Weights of a small GPT-style language model, trained from scratch on English Wikipedia.
Size: 16 layers, width 512, 4 heads of 128, MLP 1344 GeGLU, vocabulary 16384, 67.7M parameters.
Architecture: RMSNorm before each block, normalized queries and keys.
Training: a variant of Adam for these matrices, 466M tokens, 7105 steps.
MLP neurons of a small language model. Each row is named by its layer, matrix (down: output weights) and neuron, and shows model dimensions 160-287. Each number is 128 + 32 x the weight over its row's rms, rounded and kept within 0 to 255. Numbers have three digits each. A neuron's up and down rows have the sign that makes its largest values positive.
After each neuron's rows, "raises" lists the tokens whose logits its output raises most directly, leaving later layers aside.

L10.down1301:104160100110089152102155170139176036121150140077124106154127126181147091102144143086099143162146127093197173162178108152139118137145152162119087110125160138117115137135190081135085133141178097057161133095103197078128107064139132141077156158115123158169145124109162103132154176093110198084091141126110210134154135144160113142120151112141126152150080169170124186130121160198124093130158
raises: " for", " in", " full", " on", " together"

L10.down647:116155126126173078104144114112148085070114113094167097165177172065119133100108085112132141092154141183120115162127113074145142160109118206131105190124121048107148137129128131158083134134149107163185081130103137071144145091136112135136134115112177171136130101109093179140183159106125157097181151107119077146210175144112114165186157107119111142115119119073137106125044165067103190086176
raises: "-", " in", " and", " on", " with"

L5.down393:098143086150104094087199092115169127156131102113146119156049142109109138126116164107165106133191128173169168125106117097101106126175173138146103149115184122097147123107103120160062143166118132080111198144092110160168096190146160130167125132111156122082111089156163195122159123170102181103146112109136123105129100149089128121073248138170104144133101047139145120105132118121076157115105
raises: " the", " their", " a", " its", " an"

L10.down1034:110124111201115083168133142108153135105119000154144148110159090071051122087155136126133190101097071102120120120083175137136184197154104155136102139128165131112147111139113098156111082071128139155175119135120118157094148112146146123110091127183167095147120092124153180148151163060150119177107109175142133143103101057121130168195089157142155116165123091095138051166086139133121169138124
raises: " whom", " which", " example", " these", " contrast"

L3.down992:103167081129150148111114128108109175086139186119115174144080134123097192180103159158132135124092131107140110163120148113149096148141146058146166075145185055182139131104131178142075132136145160118152107045136085134053140129159089118106108097100125120159131119173122115112156128091112114159164094206120115171061167163102090126178149095085135140137175132137103156075106121089051101096137
raises: "lex", "old", "ined", "actor", "ere"

L12.down1339:103133147143119133142139087121095103113168128157082125128084118105128108098124101050156131123175132129145135143141194164163100171098129117160115086175150111131149168103123138138129098170140110123107140147084128120169124093125171134147110159119136000159105090123096116112109118122079139151117132147046144130184095107162170098129217142167119109169145085120095082161150139102154085231107
raises: " include", " are", "hips", " have", " were"

L3.down506:138080082075104128118126133117126185120152255127123132135229079132124137098199109129114111160121152125138148116103101089127120160149102108156123136100102101177084118179091132130104117182173119143161144131104141161118111119144115116134137132140158177126135106079076133110065163126153098090125129114187146158133163114140080156144095094096152128154153182112188107100080118119122157115190
raises: ",", "wood", "-", ".", ":"

L3.down567:101140040065121080150116131144090118100141173126135159159134162129142086160114125119077114124090109101125156105153153105087147125103163136104123130124091157102145111111149134200216122097091114120104120068115148117114098136121099164182110146113142134112138109150130101174102130143087122068054122113117168104163104092110091102172138144156091128108146203129091188073101072173119110094158
raises: "\").", "):", "\")", ")==", " arts"

L9.down1198:089138115091157085094086138089073184079134091155069130138150173128105129089123156225141138142124218088118139134153198089143154128140070115107135110195143146146107168206135102125141159113095124103134167020119113060122177143173132147085117158103124083150092141189118132098087093169125147090097119095078206144126131158144058126112125168132103147152061125131137137231112085179138080115169
raises: " he", " she", " they", " it", " indicate"

L3.down131:115137122143120077110156075148083134169187245162137111053123145153106118101179134091154134143175139138102178173132073153156086081147069078135116151174129108160094106103147202129108102092172149140113078110135137078107134117092126144156153164126133155107090113130188187136119108159149116156071096098084108192152119105134159185147178149170176152171128154163137120139088099161134118115124
raises: "-", "\n", "|", "====", "=="

L3.down1286:139122175115171157106055160174130157123132169098129129163195137107093151044121166094073129121164158112094130185097115111105110160179068153151122131161137094136075125118164175158093132136093113097158083148099158140108143084129135146140190096139169110111123144159100152155107150105129093125168128117121160123118143133085078085173151108094180090092138105170193161163107113107082158107116
raises: ",", " and", ":", "-", "."

L10.down89:130099104164111135125142129054075133123181212172144198117092177108114138098119128101172130094135176227152131140192114135048154175125108165148148149072166080110181162145189111160048064147128084116129091170098130140129111114094153157134091116157134130112109145161113157113105076121153125157110128169088128147074136113117150078124163137087139138159124133173127124210112147129115115170145
raises: " are", " were", " include", " remain", " have"

L3.down529:120113089098145114076133101149201156170177169132113142117111125137131108097168134112107131114081154142177171177086129127143140068095146133148213134144171057092164134139167170134082114063154140118141183154126204143060083099133116126148225120141119175108119114157115117180105169057133111128169062119105151096061180156037121159159206150120140137168121128152177198163132159127065129148154
raises: ",", " and", " the", ".", " a"

L5.down728:146104094077145163078086143191161132148108093110176159104206141120110176061126190132106151119153160134166194118112150099171187124178140138102150114168141141097152085100106113138140074087149119076076139127142113154124168093111059137142131144123139088144100129121106094132131124123176121129093112157152149129164144159103074095140184106108173088090140117172176122143128121138079119139139
raises: "jo", "j", "fl", "e", "ch"

L3.down1120:118081120156109128101187130095156166105131030163102053116132181157137085138134177137174159129138157104159219153104123151161099136120131094072106123121068053131155124174114113115136079132156154112193136157150122118127164110046122127175102124142130152142133159158138181137150118098177084154172120168121080155072146167152147164159196153133151074134156101169156146116147116114099131116182
raises: " to", " (", ",", "\n", "."

L3.down136:132159135166157149151151154096122132077102255114185149196115147158113108129112126098143118165069150132136114159110144133125170154123080120109144057145147083129153096168161141187087129164173071186142135146137157155107106112088109098069155160177152088192118142177179114130081058107152142136143091116118118126102174121082114107146170121073170137123102124103099144151132151143102159166129
raises: "ervation", "ort", "ult", "ume", "ider"

L3.down1319:128134077125119129116125148143115126106126000124156128116130157148171094117139147129121131151118138121113162156124147115130116142116133118104113110136144100094133114151127147160131104112154137123161099106088129129126168134000124128134143128145123159125127136104127159119141128134147144122130128123101122110116137114135129095144177097110142115140000125167141143110102114115107117138145
raises: " and", " of", "-", " in", ","

L3.down773:109108138113134086121149153117130116080135160117173107141143141112128149115099117174092096169100180172180155182138133154129116133084117140118110117178081114140142130126097152163142131096086171112146174127076154149156129109091146142120162113074177170160121081127169156086140124105146130149150200173114090123129106150129100019090198148175150153155131185135183111135157148107107140095146
raises: " a", " the", " by", " such", " for"

L3.down550:118094144117090124104120152120149155126174255061131146140158150076170105100179109151128149186155184127158174132154151205105087162172121134167136086173149114090087184142109109174118135098108185179112107108156130071102129138097141124119121061184091119178140117115149147079128145089133154118188122108140094094102116100106113091154181152089122163117136113198143205165108104116108110166116
raises: ",", ".", " in", " of", " ("

L12.down1257:102055190148157145119128063139084111133153161114105109110138160171165100113132142098098163173151154167165140086151144104114114142170156086132115090123167199079108116176163150173116131152087115081080152084090114081118114094114099147119164142134123154129150096178135076092132080145121188094113124141137120163164063105104134043093150172108121087056130143121087112139168130085109120109128
raises: ".)", "\").", "]", " respectively", "\")"

L5.down39:114157143075144165087164104152141158160144119185118154030155080119176171112139123133090105116119160098138168125193132142106103097125158141125105128146106145105087150112131100124142123224153133177094067130158086158134217045146203141079140144134149118110093162069064161127146132142110165156131179068194148141127115145168144139110174104096115142096059094132115168088162163136136105153163
raises: "\n", "|", "Source", "Pro", "org"

L3.down717:100139175140121173079166105097152127156189255130136112144124191116113113101111098122156145122129129097143161131146168151138103141095117076104167141138136064165164121180129132147142125188140117110134081133120166160117121154090109067112101127134149115109061155099108173091135134125180099137130135186153100161115075110097128144127223133170131128134135106121130114108158179129066071218096
raises: "'", " of", " at", ":", " in"

L9.down48:098152145083135111148073130106091127152125117100116045172108111096109110143110057151128110112160118102098137086150132140076159106129149126103163117139142099096126131133175119110141151149039128095046164164139121078157149129125127112140092112113118086095082137200142094119152096143158154103116150115110082110122094213138103096162083120137132132161193083050119110082109157176153141142120
raises: " music", " Studio", " Music", " animated", " soundtrack"

L3.down133:080146052133163132176086154144074128146141002080131077193114162152129164197177100178151131156105152124103153164186113177146146164116177116146090087122095163140135142097134143139155159094157112123134190098159092155121115153098151159130155141133105173133132144165135065065165100102103147105095133114150179106167149138149184138133146140125164129126121161054108143144139165192141102070144
raises: "s", "sen", "si", "sa", "sm"

L9.down113:119122081142120141128154102116128141127146077143161090103096103177139137163086082096098067127085135103151137145153114152139148131134125093133115103112136060177099109139129131106076165146157103112055064146128101149145094147172127122110107141117160111156161095187113056162159099139175130134132125170110144111125110156146132112086104125132107191045126076174137080140084082120091153021132
raises: "una", "uki", "isa", "ug", "uka"

L9.down928:195059115084100177166171137126139171167133189096130118142095154190181124117152095131131119146113156133160156136168135083163114099169137123142082123128118133171118128084090107162059134128180156132158086152161124126129193177166109177161134115130104135139109144122133142120141164145166152088086128129052200162170132070096211118138151074159138120136136132163148146171116149123139117132124
raises: " north", " south", " east", " west", " North"

L3.down887:122090153133142152117177153079076103130176081116181154127066078112067109146132135186119118099171148135138163123112116158113147113119081125165172121155221123110134202138121197156144134131186159217125187194089146183116073108138132166038131099127146112150093098137137093085124139144115091164203133136093130121081131103087121107156111116086121099107156131140159174125122111148091109185117
raises: ".", " and", ",", " because", " as"

L10.down85:119143143167102079094113134149125090146172086131185138128191139118118124081116099130193092150117102110199162141150124140150111066115120097089159143155174113156175137150120109049171131063163130127156064120081100115151143156134097135131126114126095113100114178081113172113138178192180172135116178139095160216131127091160117114143156139135103073149156098111071165092126156169162072116124
raises: " at", " for", " there", " on", " in"

L5.down210:135197073197130139088159178150054133111103255081155109121145126154092141111078096113142137167178113154150151145101093143101134135127093100158114156106139110115123128165115127101105145130144161101089073138176113123135135130142085111088077158113136163160135179083116140128110134125119107127150114124131101125150116121154097123149122080097159080140159133148119115181086125107133133127097
raises: "s", "a", "i", "'s", "o"

L3.down345:204114151133129120095154135207087118131192240130094136136128094136159101115166114128103107127163163102140221135135137107157118138134127091108080058072085129186132132125116100121169204098118111127157080154106119131091154106076106125150181147103197156153186111113102178120066145176118103144102188134117206118148114122096148101156199137164090129113092083127121083124124136125183172070172
raises: "–", "):", ".)", "\")", ")==="

L10.down1110:042131124127091106099128097103142169169155018141095122095092137111145142176124186067116106158115068134158143078105112122125123162115159136101137118092106102155205162123095090060150119147128043184100120090131153150166149102054127137150103203073082179115146162134135061138152157126115102147139142103153114154041144077164133143106136104065161174143081156127128179125153150077161171128101
raises: " a", " another", " an", " one", " the"

L12.down1175:078063134127123104125145081121092103152134110107100137099090146158125087151152137168109124127143144187118139148149180149159155126141050205128097211141090128168130120153109147128168116139130147141154081109136135105104164128120131153098118127148127036162134147128131184109138162111141148119184133142102110184161099121138140135192146133054119137165086175098070158140083137111115120125188
raises: "–", ",", "th", "-", "d"

L3.down1257:057124227083150106167091106133078152134170154131111165216158154169143122108070179153146118133151112170162089166102158111128127159119146137121166136123127107106117125134080157186126158110114118136138154153130180087128126153090080137112110143149178045157159137150131182131166133099160159091174095098115133115139069095090107106178154167000111126102183163159115179141090085106131186155140
raises: ".", " and", " in", " to", "'"

L12.down577:118111079095139158089051169093108127104146014120137179143126109110125153080117110180141115133144100131108176120126115086149112163104118093162115086089114133113158071120152118160115141121128106103135123140132164160102153155062066127126130143105091035171154115081130182117151153146080117149191148107126129117125108186114163081154136137138098127103097180177158154141138133124145180123107
raises: "es", "ement", "ative", "ements", "ing"

L5.down1035:100163077140101130093126108154155091115159000135122095133136115112121112133123146076174072150155162099109101119132113169144171146088069144165138143109144154119140099091093133080091120187099099171102122164158152124118122179138096160163132111137157145116131143121094171113134158160126126105203107085140127138131149170144120126146205135192133147140094123098094116190176081094111170128146
raises: " how", " what", " the", " a", " an"

L3.down445:077152100161157120093146104148160095215150044118133152166155120117166131089080135112144143107159105174077150129109168136140122127089112144102164125100155081140185100139158157218087083141150131131071170138167160103146147060155142174151130106141179165150163148151108219090142150119178173107110145140153139138119101110157091105141178119142151104106181122131161093179113113116109122138176
raises: " in", " to", " at", " on", " the"

L9.down435:147159056139168180129074097143178099159143019125102160141172067139118150126180150122115154109125186120150088106140159142162143109127170152133121113128065151123134127116150135195170117161071084092133087101168152153132133187163154132075193133103173104173128115155173148101120157107113082072195098101138109094181141151131082088080102156193103117070127106144162113091106080136170150133145
raises: "ion", "ory", "our", "ost", "ours"

L5.down801:138158120117139112153134169109171114153140255148114129099176107147143114102158154098097115152152103092131074177080182132122125117121163120142141109123095072145092116090143156127139148149124121149156176109106123186066119170075143117104112118075166200139126172110134162136120146115080161083070125119139132078056180161176145115171163089096053101118164132170165085141152168136103159124169
raises: "ks", "om", "ro", "op", "ck"

L9.down500:123130062128162138106202080061122068078133027166141091114098148111122225153168115128121137123151130120098129088174152124193115170170106146126117154131067082046129118077105123102081137158128128120152066122112072111126146097151132162139123190109166069080054142138084153101137133129166158123147124100155131124123103162151094147073156121146095147161061184109133129102159116142132123094199
raises: " a", " numerous", " several", " an", " another"

L3.down868:140147152137090136114154127087129095163132096167131111058121196080152125111112121135136156157152131117169189089157119127075129123112222061132149160157123093085122127089149155140076179128158147121148132125103104161135147066119095174155144112152155113071076125105110127125149179176113126122149092102132111128098149126094161078096160123140115106126094089142166156095111045138135110111115
raises: "\n", "S", "In", "The", "C"

L10.down1016:168106160134132159141126160084105145088154203111136143093145155126123165145122092140138139129158140068173117111124141176098070151176109124168174173087143172098104135134126159147102107132098130166100166105136125117158116155094095121070114154109152173177110133155082101096155116177182074092150141153104150097132191142143110083170116088136158151125153149125115111135082163152041094130103
raises: ".", ".)", " compared", ".;", ";"

L10.down1123:141089124104148134161080146060118076101105136092116129081110114097141134095126058095112152172180159154170146126169154152205139118131122164093180151149159132139151159126111142135075158123099173146173140093113113091077156128147080082100085098145159097126131118135080179090107098091155117112112146123128129138124139181200136096161106117120100136082158125126113131177133036118109163073142
raises: ".", " |", "i", "\n", " ("

L10.down713:111134113079164128089116127114136155102113000127167076108095127114116139061127131070186134162110142159105134148116201142170125075098088167177138171120116155057126158124109107074161129132107168091137131122113128140113157116155115130127107147115144140102078105114161126167120136145122168131081076074129137129156134088162095122136085127083130088201070138206174146134120141131106073095193
raises: "\n", " However", " This", " Despite", " These"

L3.down473:141113118117135154131146133126113117109152255138086129132117172128160146083129081111129156076160100127143088121151117113098182159186091098127154154112107080128099110092133223200122106137179161097145091086192178143123176154121082095150181131102118196103111108056121177161169147131149068142144151176107116113145145127130158143148098084169084148119110142150154117195129109161137165113130
raises: "a", "ed", "ral", "ural", "uring"

L10.down1076:099135186102107139127154140136093138157099189109139124086106139175127084164149130117190108127135077121153133121145173100086102149128163122153156105145102113146122135149162128170074128135121131160125095073156125147176116126104106157098153112208127109124151114119061077078117095184150115117117163146077129119155117167163131067184086125055211125140148116187100088168130177161114081131124
raises: " from", " throughout", " into", " during", " toward"

L12.down173:156104089148151126119165170166146128108115241089164116151154087166147103114160151140123072204105137097187148158083181145071119113160121133111071142147130093063116091140127118110160150100137132129157158123178063157098101066170171149141118132108122114128096102148116104139136082096147135129131184143161159153175152149112096137147125144119123113149147163129092138121184115126059142141149
raises: "s", "d", "ch", "tr", "cast"

L12.down451:122078061135124152112131125145118097098165116108112118093065144085143153110082143070146123099141138112141109152145191109067147163117113139166141145109151080122180143094151176122092076175149102167132101206118117136155138127139177174150112084147129155112103140118102119149090116134131078189098149138091159142093133128144141149112211133091076143175155153132142115139210165108163117148116
raises: " were", " are", " have", " include", " remain"

L12.down994:108104109153153138143118097045161164082081214104073142127138078091157162118113105165116108075154091167176108150107143079135170133104141157136066084140099098111123093104091138103117109121141175081111130107151131110112213102114110116112069117121182090088092122163100041110129041163121136111125121164104054110225137137126188148139141108146128102133181162103161158131111131151075158158117
raises: "M", "B", "S", "K", "W"

L12.down434:139106052176095118130120094176126082135102255170152113108116139137117089113112116143124125156102126154113156121117139151098084165087130129193181097133119110114129137128197097138106140129118107169151107086152108116123121162115162152165161096056187067114097092097183170101116199120153081150177125140131122141125159145142111125187191133086143167098099157158141068114094122089102142125143
raises: "4", "2", "3", "7", "1"

L3.down549:054132031107124124144101131119144133135137161101193140137134147131099130090103129163174131122169095101148107152046138175116130157106118096156107127192146115161159139094220124103102209121133192106161163125118099118099175103152140147157154111122107146115109084122112193129146170155115138118095106084119073129187085126135156081048175132181119109120123171154120186091119132128128087140080
raises: " own", " first", " name", " entire", "ald"

L10.down589:147163134142106185129062118069159098156100175103149145073145131134065155078094123132089174138146150114159098103111157129074124102135142123148112151142184164169105088233122103108106120153126197146152104178094111148130123126109101106103122089149072098137160204132136175089129127117091096176128111117136125094177157127134146147123198146141127122136106165122121178173113068092126185109120
raises: " and", "-", "c", " &", ","

L3.down159:104072143069123203113142062152191131078134255116126132057176094148099123107148156183164135083118106091138199120109100192143116188133124070084137150128211117131150135174168136156147110126088106118182069129121088121137124159098075162106103130131137119109144059137103104071056172138125101098142138156167106162116197120100117136124184152136136146130124100147174119133151113173109066164120
raises: "hood", "-", "fully", "ly", "land"

L3.down1192:158110077115066137097098136130179098159083060155153115116180162199138088090097145140104155158134205150139174128092177133149100162148092151104106156171099042179113097133082032080085087138177133126138126127120104108149153102097101108095180071177114104139109149087091123113160123094147118197142123153098142166094126167156141135143153176133109120117103126127161143114079157138125125140091
raises: "-", " and", " down", " in", " up"

L5.down1241:118126128084110145088086165131174183085120078090146120116128138141141125114082159153099146168145161141122165119092191154149077126131136155150140130097174084071145109157067125124132139111130169205164120132143109110124110131130100118155130057148123110148130155078060089143139145170113094079149141068137143151113092172097099140135151123120147097073162132147170203151143056127068130126156
raises: " and", "-", ",", ".", " in"

L10.down169:128078107115152105174145121178110090103181113161141195179111143122151113101138153106114150140126120185114128104183157189161139179113161137108138122080113138126077114140127166059161123135186129080061163106129086099081154125094163121142125143138162074071073159166167150090120127072216112195157134149118189142110117192134118080141100099102133122137045139123122163170184131149160129086101
raises: "able", "ments", "ment", "ring", "ible"

L5.down589:141178140158059170150119104172111133161107104155215163148151140185146115103096159139119135128184201146156131117136155113104081174154129116095174107153133039042103120122097172145094158135157071103255155111126183106095168086191150157128140123170145080133116143088107084108117167154134082139111116123096144097104060108083075085146142113113166090126115146187196098156134114149115091178174
raises: " and", " in", " of", " at", ","

L10.down1121:156112151117124111124195098108065163108161060125104131103132113094108104144143123111142110218120159135148129155135190125154148141160144080165107129141088151147118158084096104128092139150142095092162138103145118112165188120125120180159152156122151146146157158136075168078146148083141130086092155106112183162148129111093123121120125117150100164098120174192082076163111169128108111173152
raises: " north", " south", " west", " east", " near"

L3.down333:139107067144135111106146150131129115117111255129179097126206115121160051087114127180145136194161162126045097138083101123129137122176131139119140088077106076144126075164088105096109148108149151168102143128161123152119153100158094146135125103128148190121077162120108135113136141074094179186128077066120160121085165132164134132098104108056127112115140158139162120092126100129124073155087
raises: "away", "ab", "ion", "atar", "port"

L12.down1118:159125043172136120072109199131091121208088099076134131110153140111130173129128137143119147154111107123138174134136124092120164095115130129117135173136108071128190156107120168165131148089088198125159120114154127123091150161096108141131140175153073075130116130098132122143107111119179127087166108156114169137148094120198130137180126126083170095130086164108130112140142156137148102123101
raises: "s", "'s", "’", "ec", "el"

L3.down772:173093159143094131197135139192124148145128145087119152212164120152138101074131164152142122157103167182108161128059108117159120164094124132165110121082158066156102146181141078159130128074109159145166093044126091057161115129133126141141078151179131139148115108131112164159136139099110196090117096134178073127166116102101148160121156108124106096190176225161081151127063140192142136078081
raises: "s", "n", " and", "ic", " of"

L12.down366:160129119130168134141157145160160182157069134111124141147098116095155145151079154094117075145181135109114182165128133156132198087144135132042080138148106095159155198124121085092184079193135182115149127160071135064158163115123127099086191085117158182124186116135068151099138161101106125056126150167150125161144103107163105148079109126174130118111088095178078125093183058098079104076157
raises: " championship", " Championship", " tournament", " playoffs", " Tournament"

L3.down1215:150151141151157134129097126120111107108169094152171169190116196134160155125125118139135089145158082179176123119100166122143121107145153131113166098111112054147135175135110182123089137158196137134106084112161092104078095085181146092124099166108117157147147051155179101147133119187156132145118088110115211162123153147183153148121141131072113112134128129155101121093142119181127125178160
raises: "r", "atar", "arr", "ant", "in"

L9.down363:123135155098130124128131133170120133159142244148124160037153171097124092089096083130122131140136109126113159087120122082126140135136163125170168093145163135067141167161157098164149142089142102136043163138132106149092143155032087141104107184111119160121154127191071114143157158126113064132144112149161074104115107151128166154141126134089163126093095067152137121181109159095166140117163
raises: "son", "ts", "ov", "jo", "ovo"

L5.down550:110144199111182162136105129151122094122197255089117095103167138123138154164156085176161163178162107107180148134152143155153143189113156123114120162116141139086137114125135109105093165153110110139086124080150086074168154172085129115095138108135170081156099138144113105090107083133090146110153139155127080208141048160116092103098118149096146171125095123122109135149170138154139149094142
raises: "s", ".", "/", " of", "I"

L5.down964:140180183122136145073128114154163094116139070164122145150056181075145117086102126101097153148128117100193139102112095149079146094109177101144134166158115094066084106138123096157155178119190132122173075120090105123178140115172140178144115088136188111129104115151176116138169146142111165185150069095161100099180135188148147151138129178153161092196089123149124136115159111129114129136111
raises: "\n", "The", "Note", "|", "In"

L12.down324:169061157100124155137071070122150081162145095145076107184152182088138177139137115087136140138116125136084087175156094129213150100104119111061096125168221090205101083145123164109134168091188116194151135128133135121096178101171097110144126122182134166125160101071089129148149162101149125094078122031080127136131158091132101049135086070114086101151091179137168111124127173125146110134184
raises: " buildings", " site", " building", " apartment", " facilities"

L3.down161:094139158181134107100131137144184116119149145076112130149085148111129104155146124175144162127112165119136168100061147128110146147141126179190176116139104112143194098143155113175148115119126099160108158171151115163112129118155111114131136124120169073145129141156121147073151119143130192115213165123112137158126139157108135018142179105255184135176122140140158157179152104098145149177164
raises: " by", " its", " how", " to", " their"

L3.down302:106172126035170132138117132100104157086204143150123116153131119134132131155089124161145154114139114057147179142160123154150152119128095131091148185104148100132142125163136151109141141148152185133092109147124172115148167150119185180085114109115141139117123182124151194155149110089118122110148137078077154130151105060148126087110181149103155133172175132137079152121055140134165144096157
raises: "\n", " (", "-", "–", ","

L3.down107:166128226128141120169092164145055131036076142126127122113137123122143121183137128171111144198132112042126190182054164120095131102111082132159039111123182082126140183096116142186052118121113151138130149177144121093130161129105110164113116173122155133171168169110121147085123102096165147139137152106180094171181098112150123137056149101059163106140168131194094148085122115094139107131059
raises: "side", ",", " for", " with", " ("

L12.down578:077107158142157085144116084077056174139088152122096113167134144118116116096134108134191148151093141167127114145156126185141151160153228076176048144141088170170094082071107158170144159122105109066187149117124110131107146119133083093131130147110180134137072082079112139152111106078177107115066116133129129136207150141111109122127158100124166086178099099136159143160093087120163180111104
raises: "H", "R", "S", "B", "T"

L9.down1300:177080140128103095160089138170133187102097101124120113083131155155124150113100103170079143132187195135182184090154080111160113155091117146122187099152151129070165120106163084079099147110129073131102104103146132171128127148123168174181126105133159120136134146129132110136059141136174159113088134198170131183091099159145145079100163175196118155201144114135123107115111114170109096116199
raises: " missing", " he", " possible", " she", " there"

L3.down403:191080111101102133165087134099136149104110246111122162119108106083153099139127125147093142123082179132140172081113097115133120111157055116120147109183139077106071120048129157150092098108173101145140141175115141120135126146177080135099095131093092095067134160188131107104152122136093128154159144148105077108112165194110141166166053147088120138157130099101131140151109126122095113125155
raises: "ys", "ya", "oc", "ate", "aries"